Part of a small language model's weights: vocabulary 8192, 811M tokens.
MLP neurons of a small language model. Each row is named by its layer, matrix (up: input weights) and neuron, and shows model dimensions 144-239. Each number is 128 + 32 x the weight over its row's rms, rounded and kept within 0 to 255.
Before each neuron's rows, "fires on" lists the tokens most often at its 100 highest values on Wikipedia text that the model never trained on.

fires on: ".", "s", "ly", "While", "re", " also"
L3.up982 [129 135 123 158 143 147 137  92 107 107 115 122 137  51 160 133  87  98 140  54 117 132 134 142 119 112 140 154  94 117 192 122 111 123 139 133 123 113 145 133 135 193  98 171 116  84 165 102 156  88 155 138 140  77  23 170  82 124 166 155 126  94 158 140 158 193 101 109 128 122 122 200 143 137  94 145  85 156 141 155 155 117  99  90 142 110 163 126 106 113 176 157 142 157 112 143]

fires on: " since", " when", "ing", " after", " in", " Jo"
L3.up3089 [ 74 195 159 127 125 154  89 102 125 123 100 101 151  73 118 131 175 165 161 107 153 126 172 133 124  89 100 162 116 140  76 181 130 106 111 125 106 127 130 135 108  82 135  58 131 165 132  97 110 148 140 120  74  92 176 120 161  90 170 135 138  92 171 129  95 134 122 125 103 207 121 135 176 144 119 106  82 128 132 137  97 154 111 124 152 145  86 132 112 173 189 187 100 103 121 122]

fires on: "\n", "g", " G", "it"
L3.up930 [203 113 122 161 111 179 121 114  99 112 121 119 135 104 162 119 159 112  81  87 107  73 127  79 147 127  92 138 118  97 155 163 129 127 133 174 103 180 121 133 112 176 178 112  95 110 117 139 127 107 136 112 138 120 159 148 138  95 109 118 138 143 135 124 146 160 151  95 155 127  95 106 168 170 142 179 111 124 120  90 122 123 116 135 123 148 137 129 147 110 118 100 114 172 110  75]

fires on: "\n"
L3.up815 [166 153 123 157  87 130 114 104 103  39 187 179 151 116 109 149 161  84 127 142 130 116 117 114 115 130  99 131  90 105 166  74 111  98 113 118 161 140  74 132 155 167 154 140 128 125 176 154 125 131 124 154 147  98 129 153 137 140  89 174 142 148 171  83 164 110 166 133 152 119 118 119 145 160  84 168 132 136 126 123 164  78 165 149 140 120 121 136  89 156 147 128 186 158 123 142]

fires on: "n", "m", "tur", "v", "im"
L3.up743 [133 142 136 144 152 150 111 203 130 109 150 113 159 119 182 100 148 160 133 112 123 131 135  79  65 197 138 132 148 138 173 107 101 171 109  54  91 116 155  96 141  84 169 147  92  39 122 148 137 145 132 155 151 106  62 175 158 136 176 149 179  72  76 138 113 113 191 172 114 120  96 128  95 117 112 121 134  69 130  85 135 111 152 185  98 128 154 134 118 134 169 138 109 108  85 136]

fires on: "s", "w"
L3.up512 [ 97 129 182  93 113 104 159 152 155 188  66 103  91 150 122 104 108  93 156 117  95 170 145 168 117  91 182 152 151 106 173 156 136 184 141  73 171 111 144 105 101 166 123 102 153  96  82 101 148 103 142 122 134 116 134 169  88  47 158 190  94 114 159 124 118 119  63  41 159 175 146 122 120 101 127 134 158 145 104 111 145 125 160 156 138 171 171  79 128 124 119  72 140 140  92 114]

fires on: ".", "e", "\n", ".\""
L3.up2815 [129 165 147 152  90  88 138 151 141  93 109 169  94 124 123 128  96 165 125 132 119  82 130 137 145 101 146 145 128 151 179  80 148 151  99 110 129 166 115 137 103  74 146 169 101 113  50 114 115  69  57 134 163 158 111 160  62 143  99 128 134  65  57 105  87 104 153  91 114 147 115 180 158 128 120  83 123 168 127 156  79 131 152 126 134 151 222 114 160 147 134 176 170 125 139  86]

fires on: "er", "P", "up", "ter", "y", "e"
L3.up830 [164 133 157 149 141 141  58 108 112 125 225 171 125 145 120 146  67 154 177 142 227  79  67 165 147 137 159 189 101 138 117 116 122 122 174 165 104 131 129 108 123  65 120  86 118 111 122 150 179  99 114 153 141 121 166  91 136 171 155 160  95 118 137 122 124 149 105 153 166 113 179 141 100  90 163 172 148 120  72 121 130  57 146 153 110 137 125  87  91 146 202 129 131 136 123 118]

fires on: "s", "or", "up", "ir", "er"
L3.up2937 [116  95  96 145 109 136 161 139  97 106 130 137 190 107 163 119 148 103 187 126  81 161 113 103 124 173 106 126  55 182  88 126 111 108  98 183  99 149 109 135  91 138 141 159 225 100  48 124 130 152 152 115 120 118  98 192 118 110 182 142 108 100 160 160 137  69 145 168 112 125 138 102 139  89 134 144  87 171 125 103  73  97 154 108 138 162 173 107 122 130 144  92 121 101 135 108]

fires on: "\n", "ud", "ut"
L3.up1230 [158 125 117  86 174  97 187 132 137 151  93 150 120 109 101 175 155 136 102 101 112 122 121 116 102  91 111 145 154 129 147 122 107 108 101  83 165 147 126 176 112 137 132 176 131  50 116 156 146  66 126 133 118  67  98 135 145 175 151 151 140 106 199  91 156 170 171 150 131  80  93 157 144  91 138 114 128 139 128 108 120  70 123  99 113 161 176 178 175 139  84 116 115  92 134 112]

fires on: " an", ";", " |", "ra", ":", "la"
L3.up8 [195 133 103 101 163 104 156 219 141 130 177 136 136  94 101 165 119 116 179 121 131 151 101 118 131 133 130 156 155 105 138 101  77 130 156 136 107  80 165 175 126 140 104 108 121 130 121 125  97 102 153 149 166  70 139 124 176 125 180 144 130 110 112 106 114 137 150 107 133  88  99 174 114 151 171 153 123 101 156 125 136  82 118  84  82 115 153 102 112 154 142 135 196 137 123 156]

fires on: "\n", "re", "ar", "s", "ir", "l"
L3.up3098 [ 50 103 162 141  76 128 136 117 103 149 169 151 111 149  99  93  99 120 115 149 189 171 161 182 133 100 190 139 208 162 137 152  78 154 138 124  93 172 133 135 131 129  80  97 142 177 143  99 146  81  77  75  62 158 117 160 103  72  94 125  97 119 144 142 116 111 166 110 101 146 121 109  80 154 131 130 155 171  91  93 124 205 197  79 135 116 168 129 149 169 155 138 162 173 142 159]

fires on: ";", "s", "or", "-", "ly", "e"
L3.up1198 [147 142 126 113 101 171  90 126  67 125 138  79  57 159 154 139 171 104 164 112 119 164  69 163 112 136 152 117 117 164 116 154 146 144 198  98 159 110 166  74  80 162  77 183 148 124 196 176 107 151 142 123 116 139  50 144  95 113  97 115 148 166 131 131 134 137 146 113 120 123 225 109 138 139 112 164 164 118  85  68 142 150 126 145 135 157 212 102 168  93 137 129 192 123 176 162]

fires on: " of", ",", " when", "s", "\n", "In"
L3.up710 [194 164 156 122 136 112 152 109 174 126  83 147 155  92 136 125 180 112  97 202 154 118 156  97  89 157 134 148 137 132 127  99  60 189 158  91 100 117 151 148 117  80 180 140 149 183  91 143 124 147  96 177 107  87 128 158 108 105 106 107 179  70 126 109  84 121 168  59 118 109  66 117 152 107 151 147 115 152 153  82 109 140 118 175 164 102 173 156 124 142 123 110 168 110 167 134]

fires on: ";", ",", "er"
L3.up1889 [162  85 189 181 218 162 172 129 165 103 184 125 144 156 126 111 117  64 136 148 113 101 115 141 135 134 167 156  61 113 160 132 157 112 164  75  98 132 186 107 110 137 145 129 149  56 113 143  99  92 148 131  99 128 131 118  97 163  97 140  64 128 144 101  98 125   3 155 148 164  93 145 148 105 154 140 128 111 119 114 128 105 123 151  95 144 141 147 157 147 167  91 125 111 141  83]

fires on: "den", "-", "e", "er", "der", "eth"
L3.up1683 [154 158 139 108 114 156 191 167 136 148  98 115 137 130 142 165 163 102 162 144  93 124 123 210 156 162 101  67 101 140 180 104 162 117 124 147 106 129  78 147 125 148  89  92 126 135 117 130 148 155 113 164 115 115 140 158 171 120  73 146  93  87 160 141 170 181 173 145  79 104 155 127 135 194 170 160 128 171 127 131 103 138 198 177 148  98 159 131  91 120 136 142 113 114 148 154]

fires on: "\n", "la", "en", "Ar", " Ar"
L3.up952 [ 89 194 125  77 158 154 143 103  81 122  90 150 166 136  91 128 164 135  80  98 168 150 152 119  98 144 127 122 171 129 119 137  90 120 122 147 187 119 156 134 135  39 150 152 115 138 120 136  69  85 168 178 135  67  87 117 138 136 112 167 157 143 114 124 173 127 153 181 147 138 153 165  97 170 156 108 147 175  88  81 111 142 130  64 123 129 135 112  85 147 114 172 157  91 188 175]

fires on: "\n", "."
L3.up1895 [110 132 149  81 107  93 151 115 140 112 129 188 155 127 114 128 146 129  98 173 104 121 156 162  90 104  85 110 121 122  88 129 127 125 118 113 167 175  97 177 121 121 145 116 135 143  86 167 164  99  85 150 160 145 108 162 113 158 146 209 116 106 134  59 142 175 121  97 139 162  99 152 158 152 140 203 137 132 137  95 160  96 147 136 133 148 201 130 112 148 192 147 168 123  90 107]

fires on: "'", "s", "er", ".", "ac"
L3.up730 [142 142 157 158 157 103 102 143  97 116  89 164 115 131 141 135 108 123  93 138 114 104 194 127 160 205 148 112 125 173 159 110  93 124 108 154 143 102  94 189 125 178 104  96 149 146 114 130 147  98 118 104 143 143  69 126 176  91 179 134 104  87 170  76 194 105 147 171 168 119 126 164 178 112  98  61 143 114 150  84 137  91 114  68 140 116 173  97 117 105 106 136 111 121 129 148]

fires on: " |"
L3.up781 [121 100 118 106 170  85 149 145 131 103 110 134 133  81 123  88 107 141 155  88 106 125 148 110  99 122 158 113 137 171 147 112 121 195  79 126 113 197 141 110 128 157 187 137  72 170 167 151 165 151 167 102 131 128 107 118 173  77 174 133 158 119 177 110 111 162 144 112  87 169 112 133 187 138 151 100 127 116 195 138 129  91 124 107  72 140 168 149 141 122  63 138 129 170 121 109]

fires on: "er", "s", "n", "c"
L3.up692 [107 117 148 100 138 123 106 165 153 160  83 123 136 141  83 129 144  90 126  89 115 145 125 115 176 113 129 118 156 150 116 164 108 150 157 141  82 176  70  95 125  63 113  95 154 167 113 112  70 157  85  98 146 140 117 151 130 114 124 165 129 120  92 128 122 151  82 153 164 107 146 131 167 105 122 167 175 143 116 139 128 125 127 174 110 184 125  63 135  74 151 115 145 148  69 143]

fires on: " |"
L3.up1772 [ 58  39 145 115 178 153 226 156 152 141 100  92 151  77 175 113 119 101 147 102 104 203 133 121  55 133 140 103 169 116 146 184 110 141 121  69  91 145 123 109 143 140 111 160 191  98 152 172 150 138 128 120 126 128  98 121 153  57  97 130 104 137 121  87 125 185 140 131 165  77 126 190 114 129 141 103 176 172 180  76  65 113 107 117 155  89 104 164 110 153 134 109 123 155 139 105]

fires on: "ul", ";", "un", "ber", "ation"
L3.up2881 [194 130 124  58 139  99 139 160  94 120  81 159  64 127  75 133 168  86 104 141 161 205 132  92 165 115 120  99 149 217 135 146 107 131 111 147 140 166 152 128 177 165 164  83 183 163 115 153 217 109 104 156 152  50 145 120 141 130 117 111 128 156 125 142  79 137 104 162  78 139 122 133 161 126 137  80 107 200 143 154  99 207 123 162 156 134 133 172 123 107 173 142 159 126 117  78]

fires on: "\n"
L3.up179 [166 169  72 183  87  83 145  59 161  78 152 163 130 159  67 128 154 129 107 128 127 157 164  91 127 178  41  97 104 161  78 112 154  88 109  86 117 149  94 121 121 104 108  91 128 198 194 160 117 125 118  99 151 164 140 174  72  81  82 114 121 105  79 149 146 143 110  84 164  98 146 145 124 140 175 131  64 139 132 115 104 101 118 117 130  97 120 199 163 153 188 184 165 102  92 144]

fires on: " of", "ing", "or", "min", "de", "ed"
L3.up665 [114 112 136 114  82 161 116 134 146 152 123  40 183 177 179 163  84 160 170 144 116 142 153 146 181  57 170  94 157 134 144 108 112 111 162  48 130  92 136 127 166 119 143 148  72  69  94 124 109 119 115  65 151 139 146 203 129 141 101 120 108 116 126 120 143 109 143 142 115 189 112 126 176 121 138 131 118 128 122  93 148 147 132 116  97 106 145 155 158 119  93 159  88 116 164 145]

fires on: " Li", "ho", "ang", "ski", " Sho", "gg"
L3.up277 [ 98 115 126 136  97 140  64  91  61 174 136 157 118 118  75 133 152 142 162 104 159  50  78 138 128  80 139 245  81  53 146  82 132 123 135 121 128 102  88 137 119 110 123 131 117 116 125 200 163 107 131 150 117 177 130 206 124  80 116 131  88 133 110 103 136  94 163 120 177  90 183 141 129 134  85 131 118 161 150 122 127 151 163  97 138  93  81 156 121 136 152 118  83 149 155 128]

fires on: " |", "c", ".", "ic", "ent", "e"
L3.up1603 [ 89  91 157 139 190 123 168 140 130 200 153 135 162 168 129  92  77 116  95 138 127 154 111 101 156 135 151  80 146 108 139 147 101 152 175 102 138 117 122 155 124 110 163 132 114 127 112 106 106 150 132 197  44 143 115  69 137  79 143  90 125  82 131 170  97 181 133  92  97 119 155 156 150  73 131 182 151  97 161  80 143 126 112 106 135 120 141  96  53 101 106 144 160 159 156 146]

fires on: "\n", ".", "=="
L3.up1599 [128 100 137 108  76 134 136 126 168 121  95 163 186 126  88 115  78 149 122 104 175 101 110 138  78 145 136  73  97 111 186 136 107  72 147 123 117 174 135  63  97 144  92 133 100 141  84  92 174 101 146 188 122 136  80 141  83 118 103 185 123 154 134 146 150 121 125 100 160 113  54 123  83  86 141 142 196 144 101 144 113 131 125  99 102 146 160 112 151 147  93 209 180 159 115 102]

fires on: "ing", "s", ".", "yard", "aged"
L3.up2704 [115 112 177  93 150 130 159 116 130 134 137 163 125 136 158 106 134 174  87 131 109 128 139 165 123 102 194  90  69 158 163 166  69 167 147 176 109 121 173  98 143 159  79 139 140 116 171  96 175 117 138  88 151  96  93 124 150  44 186 108 159 172 169 157 185 119  85 147  62 179 126 128  78 171  95  92 152 136  89 171 118 101  98 141 137 105 149  79 143 123 151 126 105 115  84 157]

fires on: "\n"
L3.up2641 [114 130 155  72 110 111 131 111 138 122  94 192 125 159  93 139 182 142 157  94 111 145 139 167  84 151 145 130 182 157  97 129 136 153 121  81 144 154 122 149 136 138 106 106 137 165 107 120 168 160 110  80 136 126  33 167  84 206 127 154 133 124 105 173 107 185 129 140 134 154  78 135 110 123 143 209 194 156  74 132 174  89 180 131 133 157 164 112 164 151 201 126 136 134 110 114]

fires on: "\n", ".", " |", ".\""
L3.up638 [159 124 119  73 104  93 135  41 133 163 109 164 114 153 196 123  89 130 108 126 207  71 125 100 119 127 111 162 129  92 151 107 136 202  98 150 122 127 133 171 143 109  80 180 143 151  81 117 133 123  99  94  48 108  57 121  81  99 135 164 107 137 108 120 140 141 105  66 150 133 154 117  92 159 104 129 141 135  64 172 101  97 154 112  77 104 174 129 115 190 129 134 126 114 112  99]

fires on: ".", "ad", "ed"
L3.up2681 [183  62 126 135 100 148 117  60 126 112 182 184 130  69 118 110 143 158 167 149  87 126 134 129  57 140 157 135 117 160 106 113  68 109 159 131  80 152 189 201 123 140 162 139 122 159 122 138 113 155  60 143 141 111 131  97 181 136 157 147 147  94 184 151 166  86  77 172 134 130 184 153 134 192 176 134 106 125  99  95  98 128 125 107  84 151 106 128 139 128 157 136 143 157 109 109]

fires on: " |", " median", " following"
L3.up865 [115 115 129  73 164 144 146  99 163 106 142 149 133  72  88 111  38 159 167 211 128 175 162 137 107 113 162 132 138 117 187 172 122 137 131 125 109 109 145  65 138 200 156 174 115  90 164 124 129  80 182 146  98 133 158  82 190  97 108 113 163 128 115 116 120 169 168 144 132  85 117 179 160  89 121 160 124 107 136 132 149 113 134 119 105 121 119 111  86 160 159  81 125 148 111 163]

fires on: ";", "-", "\",", "e", "z"
L3.up1167 [ 86 163 141  95 127 106 140 110 137 150 164 106 105 129 146 141 133 165  70 187  93 140 125 154 150 134 115 110 102 194 159 134 134 109 109 138  99 153 132  96 104 118 148 137 140 137 126 124 189 117  98 130 134 110 149 180 110  69 151 187  92 133 115 163 161  91 144  58 138 142 163 157 123 171 165 122 181 136 111 146 103 122 148 125 108  74 129 148 102 198  80 187  97 125 136  92]

fires on: "1", "2", "'", "ub"
L3.up837 [139 143 123 175 105 142 154 107 166  94 138 113 142 148 119 120 139 172 173 164 166 128 170 157 164  97 125 137 115  76 121 160 111 157 115 217 130  91 197  83 136 170  73 155 170 155  89  90 184 165  94 136 111 104 129  97 106 139  58 122 109  89 188  62 118 113  70  74 139 164 154 122 154 138  99  64  95  91 150 140 163 120 123  58 143 145 140 108 134 130 156 157  88 136  71 170]

fires on: " of", "ing", "am", "sh", " from", "ey"
L3.up1123 [ 63 139 116  57  96 133 185  30 107 159 125 148 174 170 118 156 133 155 108 194 128 126 122  68 191 144 161  78  97 125 107  94 102 143 167  79 120 104 153 112 121 127 138  98 160  67  98  94 111 157 124  69 144 154  81 141  93  84 163 148 103 221 164 124 119 118 119 100 110 163 131 138  70  91 152  94 144 149 143 161 110  99 129 152  86 115 124  79 110 127  84 135 125 122 134  98]

fires on: "y", "s", "ing", "is"
L3.up561 [135 200 125 124 121 176 158 197 175 132  93 107 133 167 143 129  97  76 139  72 101 137 108  96 131 152  82 119 114 128 108 143 151 142  85 112 121 143  95 143 134 134 114 121 152 145 113 142 125 117 141 115 180 120 132  88  99 110 123 126  98 157 144  96 158 156 145 130 101 174 116  96 162 105  73 152  90 153  70 198 205 114 146 109 117  64 193 184 157 188 187 101 177 111 130  94]

fires on: "er", "ic", "ir", "ter", "and", "other"
L3.up1789 [159 150 123 100 128 131 153  58 131 167  44 125 175 134 147 125 158  91 103 112 129 127  95 106  97 151 102 122 199 104  71 119  91 156 169  78 130 140 157  87 133 223  99 178  93 112 142  81 144 133  84 174 141  90 112 142 112 162 151 144 100 157 157 115 161 153 145 129 163 111 155 128 104 113 135 114 133 125 114 103 147  86  77  85 127 137 138 126  98 129 150 173  86 180 156 123]

fires on: "r", "c", "er", "n", "ect"
L3.up3039 [163 157 161 126  91 164 183 127 111 131 169 114  92 142  88 111 136 122 183 136 154 134 136 128 126 135 133 146 141 120 108 116 132 105 157  71  87  98 131 134 127 111 155  95 136  69 131 195  60 134 165 145 127 102 157 162 100 150 151 109 102  76 124  82  54 103 136 134  83 121 134 147  69 170 140 144  78 104 174 149 123 114 142 133 131 157 137 146 126 160  63 125 144 155 164 126]

fires on: "\n", "ing", ":", " of", ","
L3.up1414 [125 109 146  91  62  84 162 109 113 155 174 134 145 123 129 205 128 127 154  85 112  65 132 184 138 133  79  81  64  87  92 113 187 102 111 132 109 139 111 168 133 108 146 104  86 194 144 131 105 133 141 141 145 115  85 191 118  91 149 120  99 144 130 100 149 165 158  76 149 143 160 133 141 143 120 152 153 175 165 124 153 105 172 133 106 169 143  99 122 141 141 147 154 167 114 134]

fires on: "\n", "er", "."
L3.up2828 [114 135 165  92 143 116  73  59 120  98 133 180 121 141  94 119 144  88 131 128 119 125  81 105 170 108  74  92 148 137 107 102  95 110 183 114  84 147 133 134  73 167 149 132 159  95 120 123 118 162 140 126 121 127 139 192  78 131 159 109  95 122 164 123 157 109  60 148 119  91 150 166  94 138 133 140 147 122  96  98  96 164 112 163 119 172 114 111  89 170 151 169  98 198 121 108]

fires on: "\n", " of", ".", "ed", "ing", "=="
L3.up2383 [100 130 155 128 124 115 136 172 156 153 112 168 163  99 145 167  81 161 119  86 172 107  83 168  85 142 121 162 106  83 209 154 103 153 158 141 124 198 141 123 128 175 110 124 105 152 123 142 120  70 142 120 114  93 103 128 106 127 146 123 195 113 106  54 120 124  98 168 168 155 178 134 159 163 125 115 135 129  98 152 104 136 116 108 103 119 160  67 132 140 134 180 155 119 128 107]

fires on: "\n", ".", ":", " background"
L3.up1457 [ 81  92 140 158 149 103 131 154 172  90 124 125 116 158 112 124  91 175 152 139 177 153 138 160 130 132  91 131  98  99 240 109 136 127  97 111 113 204 103 142 140 129 158 163 122  81 120 106 142 123 170 100 129 154 131 116 114 116 118 139 139  76 149 109 101  84  79 111 132 105 144  79 137 100 169 146 158 201 112  87 152 106  97 130 124 180 172 157 105 108 133  32 161 139  80 142]

fires on: ",", "==", "on", " of", "tal"
L3.up578 [178 133 166 105 167  63 148 121 145 118 202 158 103 100 102 100 108 156  87 113 185  86 232 180  99 125 129 168 140  61 124 169 186  93 151 145  67 158 126 166 148 154 107  74 174  80 146 175 144 105 195 152 147  79 138  98  99  98 134 182  93  83 144 126 137 114 112 132 135 122 150 142 197 117  53 136 112  88 143  71 135 160 141 113 102 112 192 139 140 139 238 102 186 130 161 128]

fires on: "s", " Or", "or", "in", "es", "ins"
L3.up1143 [107  85  93 130 137 168 182 152 109 110 105 131 125 160  82 191 111 152 107 127 142 163  93  89 129 138 164 128  72 197  95 120 159 132 145 176  95 105 153 105  85  90 125 120 108 166 157 106 119 116 130 118 122 128  91 164 102 139 151 139  77  98 130 126 175 153  67 116 102 204 169  85 132 110 168 176 150 148  84  83 121  88  55  99 100 189 152  93 118 108 186 102 129 124 172 136]

fires on: " in", ",", " to", " of", " southern", "da"
L3.up2108 [164 110 120 157 119  76 141 129 104 130 132  57 137 131 124 117 151 154 126 106 115 146 130 126 109 109  96  75 147 118 124 126 116  82 137  84  97 120 173 126 114 159 143  86 108 143 127  88 153 138 102  93 113 154  65 175 167 118 199  92 141  51 141 140 127 110  42 189 152  84 115 121 123 155 149  80 115  82 148  55 174 127 128 100 114  70 127 110 124 180 101 159 139 121 128 167]

fires on: " in", " of", " such", " to", " from", "n"
L3.up1535 [191  96 101 101  81 153 131 145 126 194 108 111 136 120 151 165 130 177  97 107 137 113 140  48 118 139 152  75 120 167  85 142 154  67 114  95  80 115 111 118 176 155 182  90 122  96 140  88  90  95 119 129 200 168 112 190 100 182 188 126 127  81 149 131 157 164 111 179 161 171 109 101 132 129 162  87 125  91 155 138  96 143 181 126 117 141 155 122 133 127 116 172 152 101 165 107]

fires on: ";", " (", "to", "den"
L3.up1438 [135 159 133 156 186 115 148 125 138  20  86 134  54 137 111 117  85 145  89 127 106 160 158 185 121 128  80 155  95 213 119 111 133 113 149  96 113 103 162 117 181  63 156 170 117  84 129 114 142 113 104 149 105 115 103 107 142 137 118 139 213 152 113 121 173 169 174 125 158 118 127 102  87 124 130 116  94  97  99 150 190 110  79 116  92 112 153 177 106 152 102 111 160  74 167 147]

fires on: "\n", "o"
L3.up1159 [161 113 152 118 143 108 110 164 165  86 122 145 149  86 148 110 138 140 150 115 115 151 137 159 141  75  46 169 112 113 105 147 155 159 137 121 191 130 113 165 164 156 121 111  64 142 178  93  93 158 146 125 188 165 147 115  98 163 142 140 134  99 148 121 145  67 112 129 107 180 122 125 142 157 108 166 127 152 100 107 104 153 153  88 129 157 135 169 106 133  97 167 241 155  61 138]

fires on: "\n", "."
L3.up3538 [117 138 146  96 130 119  90  96 153 178 183 208 138 119  98 107 165 156 135  73 136 131 123 182 110 151  85 107 124 154 130 137  81 183  84 100 153 128  86 121 106 146 115 102 175 171  63 159 193 104 133  64 174 141  62 118  76 173 207 128 150 110  99 116 145 122 124 133 108 165 100 159 135  86 131 121 169 165 119 133 153 139 147 153 144 171 199 103 141 198 211 140 155  97 120 160]

fires on: "ing", " of", "ring", " taking"
L3.up1240 [114 127 103 134 125 174 126 110  85  66  94  80 112  92 147 172 115 130 115 145 142 111 121 183 189  81 102  94 145 121 115 165  50 116 133 142 138 150  85  93 114 127 110 113  74 122 148 165 115 102 122  82 163  95  73  84  90 100 186 154 100 146  54 144  75 124  98 105 150 124 190  82 169 148 124 164 151 150  75  79 178 157 169 143 126 114 143 123 107 119 104  99 134 188  88 148]

fires on: " of", ".", "s", " top"
L3.up1586 [101 178 170 163 153 143 177  53 139 181  78 166 122 121  88 146 147 108 119 186  95 158 206 187  95 155 156 121 108 108 145  93  90 131 117 133 108 160 119 176 170 145  94 158  94 165 110  83 114 140 143 189 110 109 127  96 128 134 148 165 116 122 111 155 180  95 125 132 129 132  98  94 177 130 114 133 105 106 144 117 156 164 109 169 127 142 139 139 134  90 160 157 142 106 139  73]

fires on: "ca", " of", ":", " not", "t", "ch"
L3.up3417 [119 121 117 124 174 130  75  57 140 152 163 127 161 144 146  99 139 180 109 135 148  83 158 114 111 171 105 114 132 100 112 199 151 177  57 220 117  99 155 114 139 145  84 111 128 110 126 114  89 158 151 106 128 135  72  92 159 101 143 165 143 135  85 169 146 196 148 140 143 128 149  89 171 108 101 135 121 137 166 175 140  98 143 158 163 128 165 128 118 129 171 119  71 149 176 190]

fires on: "s", ":", "bar", "me", "t"
L3.up1737 [ 88 104 145 138 147 104 167 139 124 126 115 162 170 181 105  62 162  99 136  87 125 133 135 118 100 139 161  81 148 135  90 163 149 176 126 176 124 143 140 104 150 152  66  59 122 162  79 103 148  70 118 117 116 114 185 159 113 201 127 107 106 153 134 118 194 122 111 161 202 103 128 131 101 157 146 181 130 134  78 132 108 182 183 208 128 146 129 143 132 129 172  83 115 132 177 115]

fires on: "er", "s", "r", " |", "-", "up"
L3.up3053 [117 109 132 167 189 119  97 142  80  82 130  97  97 186 146  97 111 131 131  96  81 132 205 146 100 133 207 123 138 117 111 183  92 114 114 131 129 129  91 133 115 148 129 145 106 111 129 125 139  52 186 114 134 106  87  85 124 131 118  90 138 133 141 109 149  65 148 124 154  93 208 153 130 108 111 134 146 114 140 103 131 127  93 125 103 159 115 140 159 183 198 137 129 128 106 139]

fires on: "\n", ".", "=="
L3.up409 [ 93 126 160  53 116 143 151 112 138 130  83 163 135 129  89 131 122 160 185 152 108 118 114 126 144 139 131 149 173 171 120 110  98 154 102 128 111 156 135 171 124 154 119 110 165 198 103 145 170 131 131 103  98 174 150 122 133 186 148 115 190 155  85 110  71  98 150 111  97 111 121 176 140 125 141 176 212 121  70 112 150 164 133 173 148 136 146 116 152 176  94 118 135 162 123 144]

fires on: " It", " Go", " of", "t", "er", "ro"
L3.up2607 [ 99 143 147 108 117 120 104  88 150 146 156 149 141  93  93 112  57 133 125  82 118 136 135 157 138 125 143 123 117 108 142 175 125 111  54 147 202 146 127 182 186 205 126 117 157  73  65 140 143 134 131 123 144 110 160 180 145 120 106 194 115 181 160  94 105 168 125 137  81  88 166  88 120 110 104 176  54 153 156 144 182 133 176 165 138 130 174 104 106 128 138 146 167 136 174  91]

fires on: ".", "\n", "-", "\".", ")."
L3.up1389 [158 117 103 107 203 138 125 125 109  99 156 127 117  99 172 116  88 143 122 172 124 166 132 157 151 147 111  86  81 116 123  73 121 135 113 191  74 143 113 161  97  99 141 146 153 154 138 143 174 191 157 120 125 180 105 178 109 156 148 109 159 114 129 163 137 128 149 133 153 158 121  93  93  88 134 154 170 154  88 156 100 148 125 151  87 148 175 108 133 112 131  34 147 152 144 115]

fires on: " |", "ly", "ou", "ing", "e", "in"
L3.up2809 [ 96  82  45 132 166 151 104 153  96 107  99 146 122 128 118 145  82 112 124 179 116  64  89 141  96 129 174 111 166  86 175 124 139 132 134 129  83 119 130  80 135  72  82 106  76 106 204 139 154  63 124 104 132 103 136  81 136 101 125  71  89 155 131  80 151 143 191 151 100 152 120 134 149 131 129 127 103 139 169 137 117 134 141 110 103  98  85 126 115 110 196  95 110 103 139 159]